{
  "qk_norm": false,
  "seq_len": 1024,
  "dataset": "wikipedia_en"
}
MLP neurons of a small language model. Each row is named by its layer, matrix (gate and up: input weights; down: output weights) and neuron, and shows model dimensions 0-95. Each number is 500 + 50 x the weight over its row's rms, rounded and kept within 0 to 999. Numbers have three digits each. A neuron's up and down rows have the sign that makes its largest values positive.
Before each neuron's rows, "fires on" lists the tokens most often at its 100 highest values on Wikipedia text that the model never trained on; "fires after" lists the tokens most often just before its 100 highest values on Wikipedia text that the model never trained on.

fires on: "r", "ay", "ember"
fires after: " b", " m", " M", "ert", "M", " F"
L5.gate255:428419521481512486621473518497494454467580497473419407483449486451554511398549535472507489513483532484586515472475617488448457438479451506531452570493478477608576480580439575483473528499470491522528456479536560501575426587544509462530457510522409494547465496471497455464500502459576503516
L5.up255:464565486461507542476536389503445476476511467467440586532567501519482488472490524415542545449516555487575548490481448507486514516421455482523538457498510501584457523560509497456459602558490535618480385549533498485597491453493415577392467555544479433565451520531448540461534529547513480401
L5.down255:491591554508505524612472517618448530564444617567490526449507548499451436522470482583371473422454480479534468463550531489468423479505487493494422549446493478508502547469446536440493559542447466474399544486488502528520460537408441586517536469475538506477502512511564534493489513553526495458

fires on: "l", "ly", "ch", "le", "g"
fires after: "-", "ro", "y", "he", " O", "ab"
L9.gate188:534549565470558587538477571462429493458456485447492485576518497533456405526528558481558474466525640488583531566561442566472566525410546555484406459531517594562456557519504476557502513524454501411418591513501483465562612443579510518512430533508493521534472475493492451443462540446481472558
L9.up188:494530520416569504496616491558481519535520516574527512502648531441495537493456467526540400522501434463497518448463553425547494508568543521574587411520441597486522497460437492478481545467403481484515528417432513440590545471615562553501474523565416550498488530536440439480444526456464513606
L9.down188:445551506505483413506521499435542536423535593529473499562545525581566601461493617505602355518602457520525473484576432474420490454535392516533516525504485445428511496442453451500484490606521499514408459493502484509461438508465433473438574395574508502393429508486550524515507450427526543490

fires on: "ine", "el", "emb", "ember", "ap", "eng"
fires after: " m", " b", "ach"
L4.gate315:490472465453432387563572491471548464532465493486537490464475476493463416361546445541515500476496566456522490446503555514516548505443405505580521465473567559540564517501472488592439576517538518519658555586459538557489446552501549471465538471559437503519448514416555496540551558509465466481
L4.up315:465428541579621500415545505548519541512505503558553531516467506539466455408611539481590542470562501489530533540496540410477444465488473529538409459432490480470469492465478459504461481539442489488482426429527578577520514475441578525462500500506464565547436476465501569426517428419500560481
L4.down315:453517508481509509575462441596537499516435417529540538425439510444562421452461424542566490465451432453465484531537603455603515461453421397482485542447503463530532490493570540562492536483580443562430515449515579529487373490537477466479452490484464487550470432469461499618461416465587597544

fires on: "in", "al", "inn", "e", "el"
fires after: " f", " F", "ver", " se", " mod", "g"
L2.gate188:487512442392501472419533483538474492559498473460510580515484496427477458626482606456463511476519544483553553449431460549493516520521480507466549497570557512485528534490582426533447586435398439558409550548444520423516557552467596516509426538546484501544552350483509485478512525479499407548
L2.up188:462494489541566493610534515567489426513505534582505494415466477491507508474425507533552540531499457464495551376529403530453570391473467436505494431479546499511504525528411607503585539407456472534423560516534502508455486408556529504442531465510490422498495492528526583519394442555434456395
L2.down188:437490527451508516570550541394404492379492474512438486429541481452415428396502463537560567477569533514501541523521611465470467443587527396536489503457452490473558590561419468515516522591468477435512542455467539450531502559569552499569444506501508441537554528541572607433516560438535482515

fires on: "est", "e", "t", "ed", " during", "ant"
fires after: " includ", " w", "il", " sh", "r"
L6.gate347:491484582456512455552353500478488468526537488452553507520562506526360507438560558512534567444403443491503470547457557535544378531480490518465373423456517528502471573395451551583477562464432424463541458520509474514512525480579497560531564489430512449560393537510477544482525569474507423403
L6.up347:508476549530552528503460413602551506548532564533443529529466442537452552518554479440542580464318574535584527489574447548506533463467519462561448411482490421427491557516485511551425541423557426450514529535449534417528495485475563482539554447426487528501491604455562509446518490579488439486
L6.down347:505415438468423520557527471616448492429473688528467517532487521493510564519456517478520455471511517437511466506465451434586572477487530490511548483555487407546519448564428361423514511558453517474497517435439460460473524474486528461406523493445393437507482480495557466468542397549484555470

fires on: "ab", "in", "ib", "em", "ur", "ict"
fires after: " f", " F", "h", " est", "f"
L9.gate210:458480471572490479559492519494520478575490459472518482476520492442434539411459607489535626532442522498455413562512446491495522467450447516417503537515445626544619487582489488445494535438436454435536588441523433505480580498436511450577537559484542471515531513400491537567530579418481512460
L9.up210:511483538471502516516537576515612494573571484544420502510459480511541511548423500525537468579496448524399603565512467503520540467549540526426469498594477527428500509494614569442452524509411530451533489403492557394526515548521476553487444591514546514483479484509560473478451469412570483483
L9.down210:514533555523491503662473470520430497515567443528483452504495557414499546528459555527460491471511569518550582543539528541446469536529582518501601542542499582487536618491554540466538414435531541513477491538486434370489490582526503512480450476534502513536439448454432548619534506514582462483

fires on: "r", "ur", "ie", "d", "el", "h"
fires after: " b", " m", "el", " f", " B", "er"
L6.gate268:534595497454480509562505535565475525418520521513468532552425503430425463467544537584463502479585489489537529409526694462498424475508497451522458437448530499574530576552453610463491517518458517504544577482488496487467442577441541505522475462482406544509490512492475489389506516477486545535
L6.up268:544443439503487459488530487485512433454455483604440459473524552440526436553589444535532518537512508580489566591531419443544514554406429463512440536522481455505482508504515476516398516544469491495530592474513504531465591523481430508378519464537496494533525476369576528544517495525564504410
L6.down268:529539509483465544509515518571612464519481471530599493483534561464510487433566458467510442526459476499524526547465510455447471479597504500454469449485395520530456574396552478464469525507533539519444496538514463554423534514454507475489482537477543473481487591514491379586480507583505654516

fires on: ",", "9", "qu"
fires after: " ", "2", "3", "1", "4", "5"
L2.gate80:472429490509547437443587442470425409521442483381528439390530442574495471396486426501482489476584507479547446458505535588517544519510499566430498548456419515495539560485492570475530486475458515455520429622514452510483555584511480490401459531538552506502474517548533550470432476461518419524
L2.up80:496472432441463484497531524495523492575558519413515470451475544522547527550443462499499486537520446486438472457399377579582432522562515512412511521541444516533472540505453503502495433538508585410566509492518465557458510547471517565519447450516567530531483521557480530597421582540472445589
L2.down80:528478528489518541479487516518496439458527501471504497556550575544521435519472489512431453495411590512509437625557547527437609401512448520592522493401580444433494516520462444600490539473457510469515574491543542499522552473509588463517531509445478444414536600451391517608554509557569504502

fires on: "and", "ap", "st", "e"
fires after: " C", " St", " N", " A", " P", " R"
L10.gate142:553487521504486527542527441437478540547534536506521546484482498539442536419464620572546509528519394550466533536511554530485542480401581528462446535487525511472480512516387531475523596530506490456462553595537495507540492451461555394602393457481521488431375487552489501532513488507454553535
L10.up142:468476475483566513445525417540451444577441517491531476494444424635512497507446509563504538525491511447489560345453510504439518546513448545551426590655359507465480559488506512568462539527434566473554500529383533515549520477487497549553495488388531468483543568486479560585559466569465478524
L10.down142:582470526502514551497458562494484629571548607549453451478471574555556506504518510623466422495473419418573474563516513527475521480452539521472495472543432445546390518481472599570432470514591531526506555439543421499542512554560431407531511489559447502609563485489552454510455536427418488487

fires on: "any", "land", "ence", " University", "ism", "lege"
fires after: " comp", " Comp", " Eng", " L", "i", " Col"
L4.gate286:500550578515534565494430517486442551522465458493489541496492503488528387553475430477504493480452571472482561502575464469443459520560453496516425453525551495545460498522464501457560490554420471469479534511400560523526501541475486569552470421474549535504426472437505590481525559468518509508
L4.up286:528577445481555469538506556455496540492520495471528509526453414504499560541453377476567504466507532510448578437560456520461494565549453582362519480477522518462480485434568538434495546454409515518576492485453502434448550496463425528412442569480512550579505451591459544509607561539458535412
L4.down286:528443565527461557565514495546524462519523517493495474604506489525470468502361526576469353431492544352445425534563575446505479414452566494475497528539512548520536551581537424464513553515526468518453476547631548602522445572530471442520495528550532601517525573546520524422489462498486485547

fires on: "old", "ight", "ing", "ide", "ost", "aid"
fires after: " G", " g", " l", " B", " w"
L6.gate164:493454487500535560548525581523482528475547516453388490443459496525510601415510418449516486438445569520468519555512460426488565413467498500523576471437530411467497484517670554415479423569528543523477442555474463477619528504542509566496459429509560524502483563556551530447421444550523486487
L6.up164:393473523527535558506525535562501504542514501435491559574593480533439474434565603432531458467486429567489484510535411445453520468509503487592580423579518482502515470548450567405452498556605492405507569446499564443521513423593437526529426469475487498572454498433501487476442531588472510393
L6.down164:536475472507452440497477483408493498496473532573555371442453493512578511562482449602498513418429487505546603456543546538531494519467475487428436608536509507510505465479466380574511490503504547597485458503558528568551461453432536505537521505551517430600493446634498471510538449520628467512

fires on: "ious", "en", "it", "ajor", "ile", "ale"
fires after: " m", "v", " s", "m"
L4.gate276:489492494536492455542545521466503568425460398521525506408535513533526473467512570636420514554443408516464567504469557563490486493516525665571387556531468494544455496503510456491549565514432472530496468502573508524422479586576451458543422547540409480588530454541511550451508497409587434476
L4.up276:513499405476463486498541455508421475527544500502494399476475559453473420503545497573503438509371510492515613417631522510488447439494538441469479481443488546418488524425482499562512582474467547556447458486579481524543470544420428514462384530556506561463546395507511480616462401498492437481
L4.down276:464415522504630570526493584484489556438457617454424442564500528588523431487460479454493393565494449531381460513475512464539450525485508507535460633490551505473545496544413482466490484481580485455505544503404503526480547528504471517532451476479494591508478510485521471510474521441499580573

fires on: ",", "\","
fires after: "3", "1", "2", "8", "5", "0"
L2.gate233:485553533426575553469564401557517415475534484572517434468441478522422452469383474490476459504497528430492436487425503457597568548549556482503563567485538565541539512503530505427554492585480575496500494500481454499437436588479509498436421519528604474523501531589581512479470485429525588523
L2.up233:551513479451618505458603427572475413537531507562454421466498565578522443517362534566519510523561522491516449508439491473563502543604594526530598591495518518461517470503579498463517486614486545537515486425535503465442458566441539500443466535482598426532515562541543523514471509365495539535
L2.down233:492528483501568491491522490472616487447439627555513579494543596530507485523508501504447624501538572511511461539497471506504510406521505529563458570541570438463525573507491491626461582528505549551517535561462512409513500552551504485504483532457500604439474693468436595533522468580508555455

fires on: "in", "ail", "ro", "th", "el", "and"
fires after: " f", " F", "p"
L4.gate307:509445454499438538442467507455459424495557495486399460483498422471456449556401502542503541524524651497529552426582547544509468552415435492537438506529474511527573566520528463475520566399462454486525535560463517395472503603437498515431519552497460436462555387445551577575499570491561434481
L4.up307:568507476585623469442558518508543475371578446438481429565451425495569516392504542578552514513535389493411446533579486448553579478523517503525476488494548563522483531574509494499450499429429431445515526496433439458503537549515513415445504476572496527511527448571579468430445473550544524527
L4.down307:616528491545441430443479546390474530469499453463444470470494423463454583464591604526512492549512568533435524521527371546540466582573442455513420494507553510460466533420507496522458465494544493448437444495489530488460563504423466497482460471524461572371495416473458460533437564438473485502

fires on: "h", "oc", "ess", "el", "ib"
fires after: " f", " v", " ex", "e", " F", " pr"
L5.gate234:513418450420427421465536525568527563580524450558465568481539495512515499475487514541610512433507491487519560522522541495553508544494487509522408479571491489576476516478535513535436515425436489494477597615430523506490547582436501554452502454528409507494499391522506500584600531379582520458
L5.up234:438454553501477475579522521561469537554527476513387431441453540470548460510458542502477491448490408473496470526578498445551578524492496526467447578425477417474514499430525530510553462582476488476502504508612569418471417505479441543443551563592497465438466529453461517476491515591515511429
L5.down234:521535516532383503583515590466536445489560469481430519486442575468463464421585528531445470445507410513479436476555479495496426466466490557388546484515443566471519487568473569479474509471523502602595368508502470493475488484508442494553529512514556473465448454541540494500388448507490581518

fires on: "le", "pp", "y"
fires after: " A", " German", "ast", "ip", "d", "b"
L4.gate197:602482590534464544579465424443553484571544514429467458572558512564456447442473376423594540488414492456503428509484615493540528581509564444503571660575487496486516492509502569562512553504468552499490442498464525501497571461512499404474402539475543531537494549539450533426558465526468498488
L4.up197:554473551485439612479577515409556529542521535441430470413549523484556568482579402487598527523553518416431591485537479460513544478533445488509514440532480473436495523488426507510456546474493450472504514564504556543489481605518557539502510562615470547483528500470454475593486492515552421509
L4.down197:541521457524536444447447525455469557540538493489493661455477571452510518449532550473440525555492471512534473514505544609451374522455488461397595565514521406560489529598495489486472453427415542472524481479547443473476540446435489532497553639491508468551516569373438469459556570457478465535

fires on: "ak", "ch", "ah", "am", "ff", "ake"
fires after: " m", " t", " P", " M", " T", "ou"
L2.gate102:433458501446634425561547467578583469453454555542517452522425529481593454500407466465471426554558520484489505489433584486539538558480458420524448544462512528511528555467471535467555516457531532546528504537471439469481443558539452542522507474523490575546457521472494457471446527563438444559
L2.up102:495483506551593572583539424455491472593429513455533541524520504447453481443466492489423546443549391533438607501412428558506459456568511508540528475609546418510447539553547518491528524566432510560546494455497385580484523446463471478395515458505603484474486504570440462473509574489449515497
L2.down102:438481621551502518485428570382592528534548456550526396530433483457493509537504507579543610495521455490546547464443564406474474503454530506544479419441439448478513402497451441522434413575484487525428496403533530525512527489513525529445517501428523442532373526496524494516425585493468558442

fires on: "ce", "other", "ced", "e", "ast", "age"
fires after: " for", "man", " For", " on", " st", "our"
L4.gate12:510571542442536583465528488510445445446560468454447514494592505528478478493514471509507471485491514516574458556476519494484509461503455525578411584371512525539519485469524466427569464385524473519612483489440463499557430394556514508422524498417521441392522606427538402499489564472571498441
L4.up12:432511568568533617470507551506492542436540434559574459472498488576559538446504507454407514526463442502483546447398363410585523482541521430544456378486515501503501535504460530499578478453602443522417549463498549578507458500495480493578549399479507552488525468513504426458526525476536494450
L4.down12:510514421524495496488477368423537498437541670476546473505578499523472537614596542473563570474459561528557421461561500495416550508483480478456433565523536597439423510535501479461486592584521522524375488548526516446460552463514522511531318559473533457455456480458515516439517480490470446484

fires on: ",", "i", "h"
fires after: "2", "8", "1", "0", "6"
L4.gate33:606515600508596496451532450512505450518444428458477483555418455474504438493430611483504436522423607533435375523544502406518489508508484461537495524549465534543463502437472518466527432555497484474499537517470633414471529497420578471561506519468513525396477478481465532559519528417555543505
L4.up33:491508473376552480447502492461403494496415482518465383409538584508489473487467520519479475539542521508518547532484528566479500425498456497559580532525481462517569589503485477526588473605483452492635534446523498531496459594482525532516504397548409446533495507521502509521428456439510544442
L4.down33:418576501489459490462468561472482475442376590497530461515567514538443471404484476569532535531556571605554487456554532489490518511500487489382425539553380493525504459428490469514450532500429446404596527520479458496509502533488431547374480477431564420441462527530579494448550545502421594497

fires on: "===", "_{", "====", "{", " \"", "^{"
fires after: "\n", "q", " |"
L9.gate138:561527530532488412482489494558574532542449531541502467469499437541465552592488486493527509434493475432471585479456442476554545645507432450525486371387534563470508429485488518449462446443508429505467601481513453619594481460481492551477501408485479531471519544526569503552573558477518562449
L9.up138:552421384481553469444537412562519504508458518466561505463413505506526482474488518510539588450547499465430457345499507503511579482487487483503459457484582560556482457519491490497389535401472521499479552536506530560549518537481558489548506410453517448462488537452440516529520463443516504541
L9.down138:479427402548489442496587470549583489453503510430520481464481475551607492537426334519522544539547497427540525454550468484494434602507447508421466439450519503506568503486656505509521488473531405451535535532488531469570439445468581571484461616468471462466504427498541443531495607395490467485

fires on: "==", "all"
fires after: "\n", " G"
L5.gate162:505583546503533548528563498506485477432492482508479528557419491533440438506535526504610539412493549508524598498553627479494551538503461551514440449502615469551478500448504540500467511509478505560609430491582575495462533543507440398517400545476470462541425507530500559474519493475527457522
L5.up162:458499455610494475472504457548438525546570475394461473464530545482490622575434571538552492494509528609454537492562444543490488442474441494543492492456565603464507552471496444485588459543490440354528463505542481484609451509455436463515511435443516409483513454429509470418599477570494529424
L5.down162:430485463547474401440527544572476427475451614425519588508486531435514444460492462480421431547449566497433459385476455511525393509460537454553462495536519496508482525440470578570556565473499440432544491445504478522441577486513461535453530500499508530413459518473474564436496501474426409575

fires on: "lect", "ather", "ous", "ain", "ound", "ains"
fires after: " col", " f", " se", " cont", "er", " tr"
L2.gate332:459444572457540480442565354381511536466488503478496531503598432512489446538483506592448464583471495526462544469468523547535475438553508442526477536438486452432507462589462584585538489565464478421424509450544485578525402587528560477495475430515559561494552450474407581516454507480505543596
L2.up332:388602516487526406528525575400490534507430418521480510517510543466493456602578498493451550578463473506513564433588501524490443494466463494575582383474539510513495447459554505425500610511478466515507554475499527550564547551521521539427560578452454599486530518559712507516451471452551477500
L2.down332:461499397525485475571584486493441513542555566523518555483480493482549519546509536496516483485503487491479453530517541530433558561515436488428472540469602456429453500437448501512491386402528527538476523543421529432490539576535461374451504476472532565405474547495535444473485474490585501412

fires on: "y", "se", "mer", "air"
fires after: " A", " the", " The", " an", "ff", " a"
L2.gate240:521524502582524549491508563531475573453609493405559459496522420525580599447433485482523527498484445454478490570531467475460572520442610466416450526427495547486447477480434363572532536526505521493466562573482528529488446547567496576507500448598494498468523498442439445445596429530477548567
L2.up240:454560556480448525467540527576489530570467429506509532539496458413476583571549450494492567578553570551537572495512571468547489559515513556538654579504503567436424571493544436501497463532454509543466557536525499466466534590466546450514474525539440442512513565535424540449530530453492513432
L2.down240:455565485565551448478469509456552531499499450517494468587412412568550445452461553478525502453422445499431523509482404453534410568566437572527565479431547598518472548533419459485544477477406450453505524541472481501523529636523529432459486473476490489472484493555499468486470456349527479413

fires on: "it", "os", "is", ".", "iz"
fires after: "il", "u", "ou", "er", "om"
L9.gate105:441539559489508527648412474604563519518472473367503458491535481526440414466506473526490521541435545521439538571452489439518467507521444503444435465430507527500485448516556568395563464485508461522599595577576507503519462443430501458515478539459484569464439498462494481468505548479425459507
L9.up105:540525537482467506476525474530534526516541486548542451503503482500489468495528467567446495477532502503547497534569488422447496422447479549506536468541514487549423529476574428533509444434462550508490422462586540447454529490438541497489538479537510517696472476527486472511488399493510553535
L9.down105:557435491471463558575513480558482412421432503536518541559513540479480531502559567489501431547563593502499498507475489520436533541550386383504529586513450521565506430497425446509557517528540578465526389409521398585535484465531553490540500469535519538521482467370463482552488525468420520447

fires on: "==", "u", "ree", "our", "em"
fires after: "\n", "ang", " f"
L4.gate38:467561511433462514417484557467524470530421412472464519518444502501558537504485587500534507426471581468453589535470486486463512513443412568469537474522518499517554524493581474434549518494627507451551489481469554447455528589568541544432485517470436503571520447522527506519572493467369442516
L4.up38:507562519542401481470548453494480570411494469528468586428507554501473546532530537466489514475443525572536505456590502535521531513468558552469395533511475474434534527524539509488483407452394421444466622429562481438432567435446545539504639451398483541536486468459551447493560448506495507435
L4.down38:439442528510517512506523630532538452469441546518430515618378519539551452437502435468654489479443564532549499459467453446480495475601426424550504480456526446494510527551458530551590533494470442562478521478468512499442532568582545530497515546542534457481505520429441579496534536527489560476

fires on: "id", "ay", "es", "ate", "th", "ake"
fires after: " d", " w", " t", " Y", " m", " T"
L9.gate50:493451507439542478537460555510541406500481475503479518585427415432526462586475527430576547459534498482561417474480534533580487494484524478517491491420493511514536514534517582532496576546458538458504487492489465527600524407529479516576474383479506507490532527369537472463516521441466540559
L9.up50:559438476570541512574545487509464502464506601599485428605474487531481491456551474454528538452494404514495473470436545415531501449528506556520480460556520434515486494432500552462480533577511530575466423514652519505561472441541451458491478478498649507521517466531519490469469542422541513572
L9.down50:463436523471548554570420533421486481499537424545477476487360444470459414547445437557469562535476530547517575470482509491534550479554558453445542582581510579505488492563512435491553458521568461546465501478616530457488439505427456444493536527464628412597461427540477616492454591488493524457

fires on: "==", " =", "H"
fires after: "\n"
L5.gate221:507556540486525459499532595443460396438415545597554535435490497455405503547504480456573549505543581479456512492474605485478450453524473540485471394506513553471548471568417568490488508562418522557535615523584531533540476470541519549537457499445522560471482511499460542424573456463466541515
L5.up221:551451457505487508544551551529429426490530539459490504488471494434523599489564461487599564396495507515502547530430554586460461459440512530485464516436574469533502491458492549487596467576491415576532534498505575545601582524472563518539532490494601450460596530494478516492579529496457499543
L5.down221:440566409525477446437508492477443472492404628520441434505438481590500449463479526577522488527445563481588562479486450572478501518452508468435492415546486488531678493513531543487468517470531483470480439438515475523497534447505494549461533568516476547460497643508513533422483587504464444419

fires on: "==", "2", ":"
fires after: "\n", "0", "4"
L10.gate205:438554486365561528487494476491498433545445529561497433462482418517453483476438472444522499377482515406464532509402526514530636605466403473387434468499420531476511440508517480504555459509476465450545485451510436531468527466470444505547463513422467556424435492465477560461551527477441542552
L10.up205:511450484485484475449570559557584542487517505406514511490440462449447452440479487489578531433610473508518519548500469544493587479495516480399492428496425547449510584505519423438549468509496460463550504511434526477479503585405454458469498532469483515436549530407486520537517514507542424556
L10.down205:465409473513411466503570519464501458409450494542467459468423485421576423467462430515474518497462665482404499525530430575537528530515531475527472501450460504557561459567511397483519413486514505475567504534506496469480489457489449519538457513443508430501504433403444631527433528461501424486

fires on: "or", "ect", "s", "ens", "er"
fires after: "it", "g", "b", "i", "l", "iz"
L9.gate306:472556460549467513503491531634459493584547495526459663437481523476430454469539633508558497460527500567435471443452473553515488492542491473519482546486505490529559468492549510461475484443567505549526559510506545516540462516491470592588523540499479463537476506539524552474491457422436471484
L9.up306:514548556554514574486520535521451551444454562495441513474479519505366471540347563488549541389485581519498532448454476462479448484530536496472452500496564485531464525423415495455532464594439480462552370464362409508552495477476525523493527496519510407480444556478381495438464438552523518493
L9.down306:490487527424573435525534441487492496397466428523540473578578467553515480481473442463505525550459521483453500514512495592366629564530492547488555444497450473477512473614569551490489504453445466562519480508525498534432494531448541495620458472481521511555483491570479454536449524430516471596

fires on: "l", "ou", "t", "et", " U", ":"
fires after: ":", " Y", " O", " y", " U", "t"
L4.gate98:496526436463496562549407554464510385455430414537431556568543522456437540522568506464562505484485542535542536457468558568466555583528438529495555471539487508520499478425596534492470503434504482485535431504439415552489531530551514456442488534364507518507497553544474514512494460497524492518
L4.up98:433545486479602504456483505455478487453466478524566526511553556508571504357540454517517584502373519504532435530444571543449475517485555460472516507640424532536386466548514462536499475535422497543518424481433445530375493524395551534569591552512502452572567504494508535477517497508502534442
L4.down98:522524514520537445440464514441543507469516526591519506561453534524455518554433528493542531610483557478528571609470505514487571454529477439504506457608470445561456506432449509500463571479557467502445543587546521520493570441481580472528535583569500654385591449453599477373484517550505515439

fires on: "f", "h", "j", "te", "ce", "ct"
fires after: " con", " ex", "ie", "e", "ec", " ad"
L2.gate110:532527503510495435451549521457581464423445481584529542491444521465447475527552496601513411597564471447434520508376544541516481582564445455555516455482567559439404412432441523540524497471535551588534530465493496508531416501456499523494508544460515531528545557469474501627442600500428473566
L2.up110:444448520439579490484539575574488502513429521530525465466461526338490446500507389520531548574520482477563466497513503476489538506441556511489539554437456490486502511530537495451550544469563561491568494549464403590455498589481463417485509477562502507521532482496491622577498558577470454481
L2.down110:510514435578485516523425443478487449469496468442564493549545555547511446439454468534502357410485520590576427504558487503530508524541513414488548486476533512553534472405499450443578521538606515482554518398497497466434587477485436501494585512420460384474499561505419538471540475414526452431

fires on: "-", " |"
fires after: "\n", "5", "3", "7", "8", "2"
L4.gate174:573499549477437553555437422557423509528473502492551486381417427561451634424445521484488468451503514488483546456421533391455531537562469490443527531479552520563557522500511514439574402503553521414483443483390426481504415503515376518459471474478544503578571575545529504456468494509547508470
L4.up174:530497540507535555488565471565478492432480529547528500448514420562452616399439460469555488461390452497509527460505420504475547518518481477544649566564517458500571495421594484422508465481657494552558483478420472433518338491505378524453525479498498502565509484535510504544499552509545475490
L4.down174:457483452489493468419454494459555527464358727515478453548517476492520468488562513501590610525559477532504496501560492548375451399551436486492373531499448460490473505470558521537476546541455505523498482481504538410475486548545551543471472563511458508393475498449483551440499529497467520508

fires on: " ", " and", ").", "."
fires after: ",", " January", " April", " March", " July", " May"
L6.gate270:498596492430573575441535485453531454507374461460470424464573465475491445495500434463472515454444482554505470517469490538525436498464439521474503546456457490501429499523528640537516534540536463512511598550567483493480531597465517533603474432494501569417550477514443476467460484551409456547
L6.up270:507654632541540519478521560522555511475458510421527405526586488545520527565499532496505534396509504517514558445548497465461467494487537541451538559530473445459493532522513524599426518565525505514488531491652498471558365465561501568467410499449589482498467474496493416465498565470488531531
L6.down270:547473583540471550542480569490478516483415573516522473544436521511519537552515526512532473563625408495452502498619524497565461467534471509533471468567501508490424541574456525508452518459494596450448460525508606457399452543517541494536494494520477578402491399525372483473545452520619469553

fires on: "it", "ol", "im", "id", "ial", "a"
fires after: " t", " s", " m", " w", "v", "ent"
L2.gate341:522522476418505480558509475533541583432429516581515628479471455559522512403428598564486487487503530565487539420489463504466499556485448507597495483545510642541598513511583515536527452416489463502477488478542532485552463574523434497534446472570487518518437542473512579441499551398442452540
L2.up341:510452503533493445575471549498388503430548496496577526464533552478484545443553520567489507576548579491547542521489447475572438568529552497546490476432517496465511529487525409487518534516462509530497480495514447464535649448456423451473461610548559515461517433508541410527447513538571420521
L2.down341:453480570485450526442516572494535539459577353510501504496606530628626509439494522515440410519545542470518468556557522528545498496426530499569466546417477513506540506577502463547466438464529542479476579441490470670469548455528559520511534446458486575480506527448564631517476496501531498471

fires on: "===", "n"
fires after: "\n", "O"
L4.gate262:595494495456494554550340479539442542526448511551484487498471468461418554411494526524555483540559557491476442421434565485518614535498456518509523473475414581649459479534455507459486507547539533427561593628471518471543521470549534440497455439393480515505421512544449512514557608464479518557
L4.up262:666480401483482528479453477617510509547511520411587529448486536485532567451506512523555463517550454502517479455447493525529544473487463508502469540459477495534433521504498454401450510571570457504554643511522432471513557492495454419506382414503470524480502431460479477539486561444428500531
L4.down262:520515393598485534396557459554551443498449650495496497452510532501559428496447483605586489535476480551476516478546404635471460463485491416454494480520482524386517555485555518470524588541516485521425592538499582451577546575425509472525482570529429507506527484485534417460503471460492471518

fires on: "el", "ion", "ol", "ide", "er", "ales"
fires after: "ill", " f", " v", " F", " m", "ootball"
L2.gate99:503506516481415453602527499500486442486486488510452492509523474531432510525450451560587512460519568443468578471484515532530540635464482474556548545527509541506555582520495595485470484467437571484539481518515452368533522596527418499511493547525398545491471420502486482520537460458474364604
L2.up99:507457447426435567511445478553549573609421520624487545501489542495520548503500523564397442475391414541476486505572465469478554444453544535457500551544475495527634531531587533418455455466507495466487591480645534450542537558476526581573521478510488592451539460478511584491489538441513459499
L2.down99:551499528421511407460486564467501461503744515400444462517454561487609580447538549463433480552471471540516495511493486525452534412498430567520451479521461420464396575493517471520448530511546571486529530580514523517525536622507466475568551462536531485505470560493559476480463514574449496521